config = dict(
    n_layer=20,
    d_model=384,
    n_head=3,
    n_kv_head=3,
    head_dim=128,
    d_mlp=1152,
    vocab_size=15355,
    activation='tanh_gelu',
    norm='layernorm',
    norm_place='pre',
    norm_eps=1e-05,
    positions='learned',
    qk_norm=False,
    attn_scale=0.0884,
    bias='qkv',
    tie_embeddings=True,
    parallel_block=False,
    init='normal',
    init_std_qkv=0.0247,
    init_std_o=0.0039,
    init_std_up=0.0247,
    init_std_down=0.00225,
    optimizer='muon_variant',
    lr=0.00179,
    lr_mult_o=1.5,
    lr_mult_down=2.0,
    beta1=0.93,
    lr_head=0.00481,
    grad_clip=2.0,
    warmup_steps=200,
    schedule='cos',
    final_lr_fraction=0.1,
    batch_tokens=65536,
    seq_len=1024,
    doc_mask=True,
    train_tokens=283100000,
    steps=4320,
    dataset='wikipedia_en',
)
MLP neurons of a small language model. Each row is named by its layer, matrix (down: output weights) and neuron, and shows model dimensions 256-383. Each number is 500 + 50 x the weight over its row's rms, rounded and kept within 0 to 999. Numbers have three digits each.
A block is one neuron, or neurons of one layer that tend to fire together. After each block is what it responds to, as a language model described it from the Wikipedia text at the highest values.

L2.down163:520467460513596551478525381573423494504468477488434455482507419494516550457498507571523624488564535534576477462436501499525467592406576492489453539584496467429582527435437534535608496509401484516487577525437426488494494588465472432497546487479597524399502481432504571392513433513545513506491513431519632483481574480535499492396477535530485571452450531515464603517501480504507501488457
L2.down638:548484477598510554423571477529506425493500425427536513572442483481575591514571409586548460515532552461475465500491482436583478540465544481592488604386527547523507446598494393395515503517426545488546443506444447484460535531520467452496512444445470633517440539501529538589529532508538486515483571518533472517418478517529485479511525475518531588487487524481611574524589487483516507512587
L2.down676:512448477506471413527425453471529557496471485507526515514450506504574559439579558503501433543431625484544496461504472402613473342442591432453494501469509385482506514459531550402503508507558507503472471504616505452459458516474425487518458425500503454488517587492509490557461524441451570444554478506512522434587503544450405503463539483584501499484470479423514404496609571593479491516408
L2.down720:434466544373534434549527464573495474503491628497495506502487549498486461531467403486428561464446425505460473476495417480548526480441513448534492480509501509548522432501468468482440527512477488456538572524505520445410586419484456536478523572545475473530417550547427526536492545470527439557417467559532578516449489566528538537476466516444493466495480508481417473541458571484487508428582
Governed prepositions after nouns/verbs. Prepositions required by the preceding noun, verb or phrase, such as reaction to, agreement with, such as, invited to.

L17.down611:456453504535425473500460572476549558523428518579565505370510626481451512500487514461517478413576479425590511502577434456464457438574431423523437548506485453597482511461458487520479431546546467466564441495482483530496580560507500497373518455532500486531530565484444521425490464488527479451532505501481524474483605536516473493492522429507536429558500466477545543400516383452616505568407
Table cell entries. Short cell values and column headers inside pipe-delimited Wikipedia tables, often digits like 1, 6, 0 or headers like Notes, Pts, Venue, mostly just before a |.

L5.down595:526475462522522484423625527547511455631590423440562529475488490536480482491437436506511482532473531534595509405590523489481546419437484484487542516435481514544472472516497418518450443531504490556529508468525611561513462437441471503508521503477537528508589501454420514521536480503500457602512447476547422423538532461626524559537454522481599553636427516391490540621525501562549490492477
L5.down666:462529519572466551564463436529423527526529505489518597504441464478495524533585508567444544443428547569472436445469497455533526555427415457487545454470455555420526570478550463526483414458434523544577477460532485513510500573454455512529429504409421439524591518568468503487488487545503559472492520449440561474413563531516527464510508560478589482585456466416509534478506392536539522491518
L5.down1052:486472551552553560518537528547487566476587487489519504470455524541476483512538473492462469454439529502530468474504481444559576454565516460499535448512521533475507552539470446490460534481404468499432510450603499495533467401539564509524543494470599473436545449576555486500559508500464481452627529390536456584408520532553542541421571490486485462581468380506482526511542568564497538445469
L5.down1081:445533514539506531560505465462582467542495487525526541497503457491487483578545495522501410492470471497473471602536534488455556541562506402460449528645464520469425435511573556494427605480426371484553520505499473494513431526462406529515600467542488504501523545570495410534513395493497450536463432533556402493441481538454567482487509472477467476562536436533542463476463474540417464497478
Structured-entry label ends. The last word of infobox field names and section headings, such as Personal details, Release dates, Time zone, Last election, and markdown table separator rows.

L2.down434:474458464501418529596495561466490500490509554453502511475515449456535500468523457574520514476513451472496400576544542438473493560465478508540404490468517465535497552434598506537527536475463592482510442478480456470456509525574489518500547418507561540612524531495435556508511466530473507468452462466504490456535531546530575492459457507431473585491556389573421572614429471503441563362581
L2.down847:518430464506520527495516473524474533432438434550610582451558428499485529449463600561531526362503418505534458535478403522477428453493564563497506515583542435465476476488450515522460462514513523454559522477590406537507427512383547466585519442477483521604617480553572513562407488447632479566487510467446546455467501543504604554485461487510494497464561473487471436528468603423501557508550
L2.down928:446442481436482458530543626455525425521610505483396455487467489408545552506473515501539486466410512522541510622527598495406496464608397472473364488564464447522547487529438555531553491509485577429490480534464511503436516525511455567500452512529569488548480525495476496499432449500487600610428525411515478480503462547461503503589546482543502441521502467558493411566552511512513570390462
L2.down931:582420556564390480499546547519524499442466409461587469450532464512561580479521504498487483526441530545418462547519491532491504313468436509547571494442570541502515473484476515462547469438548444462428566490446478528507538475520481458504466532480421538533502526536515497435430569509519518435462542488505594466424429519576439524474533523556468553458478549600455456502506439503479530415556
Word-initial P fragment. Opening fragment of a word split into pieces, mostly capital P in names and titles (P-ilar, P-isa, P-erm), also Cr-ustacea, Pac-ification, dest-ructive.

L5.down199:621493470481450470436489531560507492491556524435436547568544482483486490587508568600565578494472536483534570524490426437501498452461511438371541566426568511483484484453487552557443494528459472450479528469491562527510516506517435456477495478522440545454425441484549462433486612497543573526483489435518581518521635536543552531516518383452547516491494528466470498543581584513504405527486
L5.down268:565474532392569589579495539461529542472532465531496432471406578409448471474471438566541547547482510549510479473528465403522533395496541477489546577471577557455450528489468450502516374430545462550533541540494500546581410507444555478423431432476518566485567508435507433538495554510450640487485475457499486532485506476422511521535605548479573466517448529442591529467540446490522530460527
L5.down904:486577439474575442475490509557484527477514505492549554528484517496527510519491462492458549511511487550477615510594421485556384521498433505522441499507546563405536514575522447517521368439476537512504510497592474541517525543529492481442460565468493557526504458420395599539432460495516488582501475458473534464546538516537498495456460438527433467511428517482501524531485455541580566541484
L5.down961:458545534592473409538462517394447485515540493553456550525441567552459489487479359496544391518453427442489588506497528539515583388461584420508493540543481502430521520442551445485541443455583505514477412496458524501526589502555497364528509451498580543493440510468440483501473440430419510507452470519506508522496441480560479451497578582563602544499485505420480462469384496460486592541479
Predicate after a subject. Fires on the verb or key noun right after a subject or field name, mainly review verbs like called, rated, described, and table labels like Turnout, Score.

L2.down15:526505533495483468455569507511513458469472450556475541460473539398535466559383394520446542566496552469509523446501483539486483475391505465511477411498454434587485466525438511390435430588623517562592418556442526567486549537496444474496522494500528520483494528513504477533506558448539397439510499479540520480608483518453520477548506581483500489483522480530616574490492545514528475484566
L2.down258:435366486557421423515459479514442510463529490445434530583508459369365382554478413485524555534506520418514477521483539512530488507536537476544483466464472505538486494526493499466498537492451520502531452637469572514475508530504353487466425516502443502423482440476643485491489503471588422471515447567500421481570587511548597466494593521531476543466522478506526512523501603429464454413473
L2.down509:528506553487530556501533448432487563479421472550527461490463449524517488499410399553477525533527463410550522531564529562570458587555562519578438513479517468491587503472438450473507524417578529501548434538513429543558465545539444548409484615528492462485463466513536467532625560492424512570479508519542429526517443504436435468479462461435506521480534520501474469412457568418548485490551
L2.down1141:463546458492506517535457541525530567414534543514527454452424461555449553515500532507473517455519595530527538567518557499498558434529542440491500543413498528481431487460531569539426488522505559466537492522465615512481442474490462474439506463523552463581610569420513477511464464571554429518482479588475547504513525579501435528515485454477526558501498519433507462495514519516493488448496
Pre-verb adverbs and copulas. Adverbs placed before a main verb, often the -ly ending (successfully, eventually, quickly), plus be, became and as after auxiliaries or to.

L5.down312:468476457490485468523557453551545587442595455446529463536584533579497466544501472530413574550503504544513418530529491511508513567429560534590490485558394472476504547510468513408491544531427487509557539588457607492531490514497486462537459410547478533495514552535613521542452411483505492498528514498501494496505567496518523564431492508598458437456508513524519493553448462529512561532439
L5.down383:530499555520533595544550530457451580539557527560457494517489432510509512486463501483509500611488443423562464537469478501481471547573528491552533486460471583503542495540523470525481534462376488525480514516464423613505509438476443537506524466455575527549499610469478493538478462494411558516522455460508550510473619562447559556440533538502572507535380444468452504573508420526562559509557
L5.down561:451490500486494511535483527501484544489540450465603500481530523487465429515520458528442509511484492531537533496488537536487543575482564552576508434476377441514527468432484511506551531550443523495519513596580451552466403529453549525467480529577445580434460550520493559522502534519494513503506465469426495502447490508419469547481532436546448539379608470466463459622493382436534506460451
L5.down857:544485558450424450516528476519496542491556489492477433468546566549559550602592527468459576440509485391475502437457528393548481589471484561423499488466489481479508531478482469476433467572551492416584546541543552478483438469590507506560531556504442496512518463545477526508496514447444536468491459489465497460491551562543488527474492494564533444467503470449511457506502489437527571540512
Section heading closers. Closing equals signs (==, ===, ====) ending wiki section headings like Career, History or Discography, plus table separator rows (|---|---|).

L5.down371:480484465442574472473507496528577616520512483496496511488521538529528493523577457531428572469479528560607499493431534517494551496539530504528514474413568499550447453485477512595536478543445537479466535472477491505478506531470480426491505504581524411477474484463462419538543484501537444451489489428477490473493394483416451411514505444488590558492540536558414493433554511474604516470509
L5.down655:512423448412491471406595480458478427510426494526479453486551549516536493544446443497452601553507510442501513463538424511540440446448518490554619391523520484555527370484554421492491441523546427612476490415480493492421482567518494436528553460487528498558532401498557604514369476467451413439576525459537461511452478529608555452500561491485461529522556510517479553451528386502486554456457
L5.down892:455444421507525455515455498463474423508583533511502542558487548511551515507609565514369506405482534482446457462414430533536562404431501532461541440464564505476486602493472460574621543495469490535554550546555483498595472496556458571527627497520483538547424412538493515510442501479489522549548429368496482518482502482386510470527601489527492453516488553446473541545458510446501479537477
L5.down1046:436489466493580458429494558470544551480506506548504541468412567468557593507586499449510516498478489480576538472466444612458590458499438511527492527482578501527517568541523529511541520544446406494419490509434505496486534455565558476451505438516536519655531527390515550558524536509485575413481437492499402572525452478416522488508577502519511542496498547487445494513446565405479478497538
Preposition after governing word. Prepositions and other function words that a preceding word requires, e.g. to after due, response, subjected; of after because, part.

L17.down565:579514445598493461476546560498522506493582527478426527426513557468565466518568492541500457434490472520625515499540517594411438539491477571450476413499542479510474501459539549498482528483491649420474545520556495455436556560493490488487527530539458459593512492394494481551524432459519557437537485408449476580479569564455566460489550464476531514514559502588518449381530529493533485621523
Initial P in names. Capital P starting a split-up proper noun, e.g. Parma, Pisa, Pachuca, Pasha; also other initial letters (Hibernian) and nouns like rebellion, alibi, demise.

L2.down658:489569485503480545489519456504426480529411458505470449554436488595496554508481466450524526500453615545553504522405519513528415458510510555544439401558571456569449503477540525518431449564477524549521479473563546576479441533441512502448481546445616532498521562500386469480536466545401500378478495538551560464527543537568435449513544486462524466520423555547468524454399520501501484519517
L2.down802:441396473484528495568451598444497485521537502536503514480447444544528504512505461562546501531376506373528557490546453463429509531481496438465562418462563495496534563534586596411403525522447509607476447486473542511440496475438469519421500424492491503491555395516545461601514516538443525455477480459482417564424470445461479514498464422541569480521573511523517484553563610530492472484498
L2.down812:400563485485457523464493533499516497484495470469473524561441474498466516477480503525472470440425400442540568514623549550559492534510635446528502531503480528467452465489579478543460561481551478531605516568495443548540542583508495478471579506565473516491472517500517462540506484544494542517382518565559485466466566583487439520481515512515395555405508421498459476363438484488496494520464
L2.down822:501543439542519550571447500560386457500506531536479575514446567535467441493602451396560564538499453409565521550549578566547367489390569470493403444420497493477507488468495487465490523511470464527528481492542530482497498558482612425518574547640566506498480549448357534452448539454485559426577501428505484424475446587547565556599487532463506451487553487562557560528498468481554460502497
Election table labels. Label words in Wikipedia election-result table rows, especially votes, seats or hold after Total or a party, e.g. "Total votes", "Democratic hold"; weaker on scattered header or field words like Awards, History.

L17.down907:406526495555471483585502459502494564482563514475393460411457483472513524452436525418568592523567496440507575526589565468495558488545452616477497464463435415561530535529442456483570519470455485538474437568445502518535522536429502558417553516531526503563449467443493503474494474607568498430471521425508473497532588491511463565538491451501570450496567547568537506545491483525447495489496
Narrative clause subject. Last token of a clause's subject (name, pronoun, organization) just before its main verb in biographical and historical narrative, e.g. he, company, Defence.

L5.down119:439592481580458520508464437442476523442592524548547422470550578429430566532476481568490464473430466585498528586477602358506568435529599434478518474531528480489493508523516537507443648433495505556508465448548521486476526469536425505580528475511513555416487500479472571457541508398613438500490527512629435511445421523472433522530481522550493482520551551452547491478391455489407464583546
L5.down245:535502453451480507510505508463459522525583533497467473438501466496523417512506472547540477541513431444482556492406341556599506534485516550470494570552472519516500537546496456437445479477566572457495488488579441421460408516474499551444502515591477434634335482522563432476502520540548503524412509492514594508518473515482480470437549481566455524405448511548392363427516538523494575545518
L5.down795:505486553523499477536428437433486452552647531467557466508476478379518598537562488533517555435465537480452437530469558439526522527532504471559580466516606606488502433496465528523446468475494629474604556549592563500525552393541463521479452456486515527546399413515510537473594449469437598633560481468543558518480610521505486505579476538419470526504443554458554463469501488550516497519506
L5.down1000:510564585499452530501491464495461542463551512504510533371516553551523532518538417541491519529536507482430454456512523452429484471564484442481601498509451482433448473509481494518486550466477605596444457545511596387559497411501528512527513498580506497601477482501463515470478510497375471607455584430488538479463424400440554587562448447497474503552499569428473480521526479629430563537467
Word-initial capital letters. Single capital-letter tokens beginning a word or name after a quote, bracket, hyphen, heading or line break, e.g. "Vlami", c-Jun, (Essex, ==Burials.

L2.down206:473439456469563497525417575415524519586506520438437450529460510486507424538489494502567512521435459491505495483495452490495560537534479498446519479569565453575491520430494577442548535566438527480565524511440510458445430494453477478474469464460569455541558574420573500568504529495424508514511596561531480587416489462530509542454531441401521537468499510533538469464572526549316509506455
L2.down217:491482408502540565456484534539605444611515480459432512479467517475531455494468577515481522445454488486434455420595420504499539502539487468418535507522541491496473471486510481436550571506502512551557460522495526476430481519486535505609527526528517529501486499443590378543435494481562429546497597477573490518492484510403499505503508392444467511450455489648506497456454527493417479517572
L2.down357:510443499475469517469427493541518551533490497421404519519481506515468554549500476522498481467454421508578614576468575503491533445425469513525487534531498457504499601437562457452472512528527478459496476468482488500491432613467546530498504471478462486525501543344422406533392385611504557454476492458521487482440513529482478514427535511433542537427543513585589498476516504485621464534511
L2.down541:569369539532459400474493494477514508511506571446555523530538472409494470564488446507575479470563472523489470401504440489436517443542419515461536501506512506501468485462511551476540533534477476426456497507615574527535499540502587585537498452423483478530522496561484551502499537584530467579409497426617537554533446477496466468517548471559437420553564411522580528554510523522523494525455
Collective or relational nouns. Nouns for an entity already under discussion, usually after "the" or a possessive, such as company, club, father, family, often before 's or "of".

L17.down689:519523386460547479473449390441520438451485451519533535490430500470540433505517498530530574465453549467525552589523399393593456464450426428456518502539626507536482459520542458511575507489414447469490506445556483537527484535599587511529406467611419484444492541521569486499463457461463542525456459463552520527519464586443544515508563522514474537542489559631526462550551586452514460507522
First names in tables. Given names, or the last word-piece of one, that begin a full personal name, mostly in pipe-delimited tables: Michael, Mario, Nicol-aus.

L17.down62:484519557540499441482499444412501489574640501493472472449452564574548552559488574497493478468457441496535556457378554448495528553457525486556434540498518480517536451536475446332458559525480400538387530480468509526487573548500491521505446519522501486496469539438439558509492484492545479522466477682555394506537421545526489530532502494462447431560457489510598571526483537553520471421442
Transport and place-name text. Mid-name pieces, digits and words in roads, rail lines and streets, e.g. Hornsea, US 165, state highway, Guldbergsgade; also word fragments like re-branded.

L2.down20:483546656515572480624604463474562552522589458518454498458553494425420472551553543540475589442433464527431457477556491338481490492522519546398610530569493504448535485520382547466521501491613532548574510486492479528490449480452518509487419493539501593491465574492528531514450485465462436481534496519443576438444487514556485589496558511496459540431556474504517437420482577494478437558558
L2.down156:481472559581623381524436546532503430524453588470507516446508623571551479449512500534480568541514420382385438479486492466494451546597553455428539501447530498512527525573439446487453544465460483523421468494531464572494442548509514508520454506585516521514426464432428465440503450523486426477463525498484525489539512451519535634545483508369522561521543616465493486400448383530493561446465
L2.down346:463381581536496513524414518407519430454466471534494390474469455564500489484519457556539380554471470531434469529444465567458464545441534544536472496559523546492511561490436498446418468632523485469566489594537555449443488457446496519552570504507524521511498487516486587408485468476506513593537623533480544512431506512516522632601426471531459580512489524576652455500413483462455469461476
L2.down905:465584517615538484439477503439501600495538591537556566650513445534488584424399529443580517541527473440577477480480520555392388503425453516456533505529494500586562507412448510546643494486542514592516515466423529506472601493568493503564525394534449488494507424504380470525539512581424567535472507466455520545575486516556504562480442521507552488474482500441497485438477431501479539523410
Place names and coordinates. Place-name tokens such as countries, states and cities after in or a comma (Finland, Japan, California), plus the E in longitude coordinates.

L5.down537:524526483442536579571517442468470518472521493511585419451507508494492523555572509446482467492543468471541495543424512530565520393503490491470590438508518446525552539509495365434558608517476454500462416479482457399512519494567484535492448578435572513513548547491502554510514527392427437482541507492468478539514513500430516423451555501412561513469510516447449490512520480484530501572550
L5.down615:527440615553504471477565465493521502523539508475501425568496596527445437473552555545494502501498579433473431443538596489422537504521412452537531511542410558550525429446520522428484538514506597427622481533471550526500376487556460550493482498474548442471491534487506494519383537482438459494486557441534533522495516536433530509576530491463486554526519547594573489552483435499465471507504
L5.down918:552437500464481488460571464515569439531431534502477471523475469553571470480625498551456436475392532547463516446470476497452430398439575579514506448504485566466469414486454512581422520494577474541581474516441532534398575589612466454566555483481499602454489520486413569553522487448473489479532550508476487498464460471523454652573479468501547481467539443514468461477486551513572474593572
L5.down1143:534562516511483521558607478481487464506492447592431460538533522530534484484525456454596443488516464445443552493466479483527441510466526545472506462539446585535470578393517510441379494465561479475561490558508530529554536396511549575511496461446512536462469605435560542513484530525491493411560517492559456531547579540495521587471467457411567531508542463477544436460523499481503470439540
Anaphoric "the" + entity noun. Generic nouns after the or that that refer back to an organization or work already named, e.g. the firm, the club, the song.

L5.down149:562589531446354511438536578569516592509492554466513531482443594482514466462481404473489424545519541453539493451502508577515522523446583539501432533488585477574450495487455536473416455538462524539494525500534475497528531464593405495493447497562496561662471581491542548600487485539468467545453527591493506603461588512447505513526446509533465498546431494547476358530657428549526460466426
L5.down252:401477466513461553492456528498375471516627424491482445397504519488533454523573466439522598396522521565510480507526383497509478586541512464497567532524497569471472566444484535448424566520456709467563472445526518525445435516465460487506391473541556437526588463494471465523497499437412552518580539528500532594499486519510531532528458481536519525489413546455408550486535528454467473548456
L5.down458:449489500433473424525534454490487646435496562571529488503513604557449448574588515486426560449595553523514433489531533530558522464376480521513573518518522548465475549412425501519517495610396491475511487450517529460467567420499499525506444458452541494569551481457523472492514512451419547533516527430543590466452427475531521432529517486468531477488492454476429505531431548490586499508500
L5.down685:412561472567499512508562512416483415519443566551471590466457528489545493446557546450559557470567487486455461473486468501465511435545576452498471523514442542565547397461492528466466402477504614502471570615554485542517417591475492560477563539524528526597538499442488538492471469487554478501434456511478515606471502596438523451496563508481553503490421504528503482441472475533507445503522
Word-initial capital letters. Single capital-letter pieces that begin a name, acronym or initial, often after an opening bracket, quote or table bar, e.g. (P)ino, (M)MDA, W. H.; occasionally whole adjectives like federal or municipal.

L2.down262:459512541525526563560539461486452509625511452570468480503554529504428538538528536506450423475442554480585555436443490478480512462437416538558484447559568403567532563445523449527515502476524597559578541531602487454489473599460513520440462489513446560538577474483496527542586534465418470488502478452502436474516511454517573486512516463510528573442503493505537524505524458494562512454475
L2.down333:500510490425540449575540522490419576473557481449487495483508455464502543606519395516471459521547439546612513467494494513449583583498510559527380471453498473533450591467520461452504541580470472561580397555517480588482431580521559429400438560514437511458475513476480481514439539451459404468396500591543491559486464530363573565440473475477478419440505537553472545599514545543523493459485
L2.down737:449473525486415485637590565508524490540576508458408474422514489571488389444532516513511473540468456427478442486526479509440566520571544477471502532537468429537534430477432554540538526443446506495647483479485531513560464490472563577550527459512468536537486519543492502504476527441420399561526458490365464517556558415453534528469495434515472534469497452448490517515421485526500511558524
L2.down838:450473537444521530449528514461475446543469359545627519486454443516466529583498436567457489515513518482432514579513588540488494596420534471516504479565520618534482515479473576489509469495502549474536468454436507503472526479451380565482462570527551536527562523523550527472542525524579502470504427497556465564424532435599375624432485549466380436469512420465514371500368574456486533464541
Section heading markers. Opening == or === heading markers at line start after a blank line (e.g. ===Heavitree), plus |---| table separator rows, especially following tables or paragraph ends.

L17.down1097:522629472524474498476520351524517516699575490587524506636483509527561507531479502506562478599437532529451477480514423459437556495521498532517535490511457463512531502386577425484483445519517467486442489497613531505509476535590534463512488417539433428645541487506469417532504505530476488461538499444420415450471578436505442484552435474511423511442526520469440480511501436496436466435553
Predicate verb after subject. Main verbs or participles directly after a subject noun phrase in Wikipedia prose, opening a clause, such as located, stated, concluded, completed.

L5.down102:644524437476580493558484436494537544506464562480543555528487514533459506494441524466470549498510518534530495544510465500396453487626494591480444590499601567551507471625559520512456486542481468542514510557419476535382537522554625426445558493442565509403460459612494515554553501531558512491556486533425494594530511492517480512584462447431592501492610385603488543533435513507510436514548
L5.down411:507417500501508509513347429528460485480436571575568556478452524560517498473483552544552562550451481476491458509484460522488519560536382534473485462439498546442434552478468495487361427501523395525480500563599423584502525549488478483490526491459519504500499462481497433429473438428436486581525435483478570558441518551515480595611497518477449529551461456418486518411582540534520520619475
L5.down602:467485548412489492485581557430388567418561584503460511478481439489534603553410553458572491452486549468443479465533412476458400485472546487487514491433469543523451590428451483477560515455517527483553472515489522491476457474616520456516527476554566562567462458440528527474582513511526444557493564439529522521444545572432520495554470557511428507556549493549511434473456603420527491529470
L5.down710:443490568439445515441469428411468437449490500507542457594493406433464414468565563532518466513491520429555489511491559595523414615444558512585589545528505456475476526540418527450446479573544496569537390440484540497436443437516458592431508552542411501598483427513520561536509462514469414576482558496507557573540513575421536573537423461469428616528429551575430497490490495477500474495518
Place-name tokens. Names of places, mostly US states, written after a comma or in, as in Carroll County, Arkansas or New Jersey; also cities, countries and nationality adjectives such as Romanian.

L2.down374:459411504563478428511402468530528434435546533559447554539507545537493421418549595446557419557502485487455509505461559462547545460497444506482610503435405563583530473509579550521481535521569519591442427531513559438510533499424612543529461531454517531487567535480454526537447562467599548501462458453472535586466486492507450471466489421523461494560477410525417467596523581514468598653454
L2.down465:468593471503501436521506415456473516436579589514440547441583559494495519529477480534591532512545498345516522525464454417521604537490396516374476543596491510446446556516612470422561493467492561518513540490503533444412477521527487487620536535473532576435519432450546416542543519463527509511516570514462568453525505523521409466497501424525511435557505498434473523460564566443545618496540
L2.down916:492479539550462453435491460408507375506463466408566586405508523529510528487491433398514457528479450524503480559584480466551406547599487502466529480538571514495453442423569428515524553428537576554560518496501508534526487552500466568531528509490439414445443482497472479464460502518512418494502523471487568458433518513582415461552472397555413432503437490456506493492507553489529456553486
L2.down920:488448554516556557494497486542561538450556531508466592471517498479473496479612430451540482497603519491552492490420448481451460474495564484464530549530573454487520563444479489623515549460553520523553482516520481518471445491460478476600561518497542460471505444496489518519458473443637520576429567408581598555473551415428515530466467531468521532577496467617590534466422604516469516489500
Personal given names. First-name tokens starting a person's name, especially in table cells after a pipe or in lists, such as Robert, John, Peter; also name-like word starts (Sergeant, St. John's).

L17.down526:498517444450507592544477437541528463425513440498552517462454577511509554526452494456542428540480471524500493486571534566469507477551581569620483532556442398442533480485521538518377499448558505551539418502385464508447488468528490524540435534386480486532430530556597460523477515495426585473585520480385535403450488614533489576399556453475575570502542512473450446523529457598467498475451
Verb-slot predictors. Words just before a verb is expected, mainly infinitive "to" and subject "they", plus modals and "who", as in "hopes to get", "they are protected".

L2.down279:519576503590484566575491423561483463502507518582488447526540496466474494477538511509486506538505553445544576501469435502559511419531428520479559500518546506539562436576577434473515464578504451423574588505559505489432561591540483476396472533440446513502489488470442457533584504491421598477444551460529474419574442544497444499580549472437478508438498510572507517492557458565426468546570
L2.down734:466516519421539451515486417444463521461478460455516488452470581588550474517544479467450507475455457490479529543519482533477489441530511515399466518371515572429544531541566524418478543454526415388528506522461471534534530439457605437552499504464499511561485483559503457614512482499483520490450530472537545505491442438431445584469539544537526487417429423585463490437521593491615629446446
L2.down933:444543494514561581535557530590522488454568454477520455467461453415480462543485487498486474447471549532516489443441438517444489461423556486551448499535476426470475534382516482565485442507532464459440515554474479478574553532520423545500390581461487518562501453521456524464524537614458452515474484388576469446468551467531556523542568415527526556548429510499472475559503554492456496501453
L2.down1017:494507453458503491490457433536491508420456510456483479422387444540486524547539468355443599444482465568565513476504551567455549466568513450510487530503545474454500515557555452506580518470474565390476418474538510513433601480472450404477503477485458401499477333452600469395433557420510538554489550504503504471563476387504483549482520567500542501473536509466430540498529565496552455576455
Characterizing/naming verbs. Main verbs right after a named subject that introduce a description, naming or judgment of something, such as described, deemed, named, called, refers.

L5.down310:595438450560489473490520522457456587475497468435426523664567542490503560448418457482501438538486498662519514539460564503518494506537518566454474551538524500460531433473467504516378485407394539471559479415544401525528492484542481408498477411470530586540474502463477547536503469506489527523607507523598507554491511458484477458503454514621511502531470429433494543471440421479543402533509
L5.down425:486499492543496426503464421525452453416647450433597535611474438448537575500551514538509503435528509499504515524556571481462397488552586573542485480492557555505594534496422523528444509394545523485486527469538557495550493514434494519490441523452521357586478500438466518512544426552575463416567531546493542500469525407590524548422520563595564547476461474476512492442493449389538429431551
L5.down752:514502473457478482510475513542402552413448469554525465499529488535497493392422638471473529475508469475516508583518531502605402416560475580513554478600573541523517441551423447542467574468516435549551420496514451469484504553533430555482497423551534573482484469430536464528513494584513522434469515568480555562500460622449624418460555462571505410468511539487417531523574441462475515449410
L5.down1014:597542462519502465455578483517507516461466440452486500529410485487577544434445442448594484496527504536458404521575501507464490407494477627544489468529530559543611516510501541399530487450466511435565385492517437440450474470526602445516445549476511608493462556483437431546513548532436597550532596556438409479518487515525562548501427593556448508478545461489510537572546533516470528484354
Destination "to". Mostly the preposition "to" marking a destination or endpoint after motion, distance or start points, e.g. "flows 30 mi to", "moved to", "from 1934 to".

L5.down113:510575624465462522589589514556460462498525524627491478501461477440473412600487505520480549514558536463523468451492541487429536593437457491478514535494414469551514484510497494431475412496544431465477493428429444544558422440472539476416557435513482521509546484531530529535501533611498533463484559618521512541460542527365517549524525590587420503546594407459573579392556460483465492393469
L5.down192:538455509495472481465485419497570388561536472533489484489411607509520466559437575479366499417519478409483501465538563461464540497515410516559522503551471401554426481553518436481529503498539535440581443511396464442574416510519501453515492460489579501466455398572612517440440619528399546556423492466527575468428436488510458524419508569443450457533458557448515570445476488598464537530496
L5.down897:474480640513524523520489525520463454518463468476534436438548616517485435554505475578430522462502514477520475448600495549487552421490490462501526529408484447544527495492393519493496513492563576444511478528535464450508451506471419504498548498440535494513489480543526407517516483489431550464361612453425519490439559478440486575479491544403407484496476385543534493530542495540517479349510
L5.down930:506488560502497500524476520466477558501537478529454459531460528528438400498455527543498486503537548334409478437502516472512568530356496531563488516518444483420466467506420486456562548594584531541467471571452478574476514514465524459437414598504499487573461527411511504467560452527487453506565551503512529581545544596516460577474393527540470545535559523523564475494473548537508564494489
Slot before main verb. Words sitting just before an upcoming verb, mostly infinitival "to" after need, unable, allowed, intended, plus not, also, later, eventually.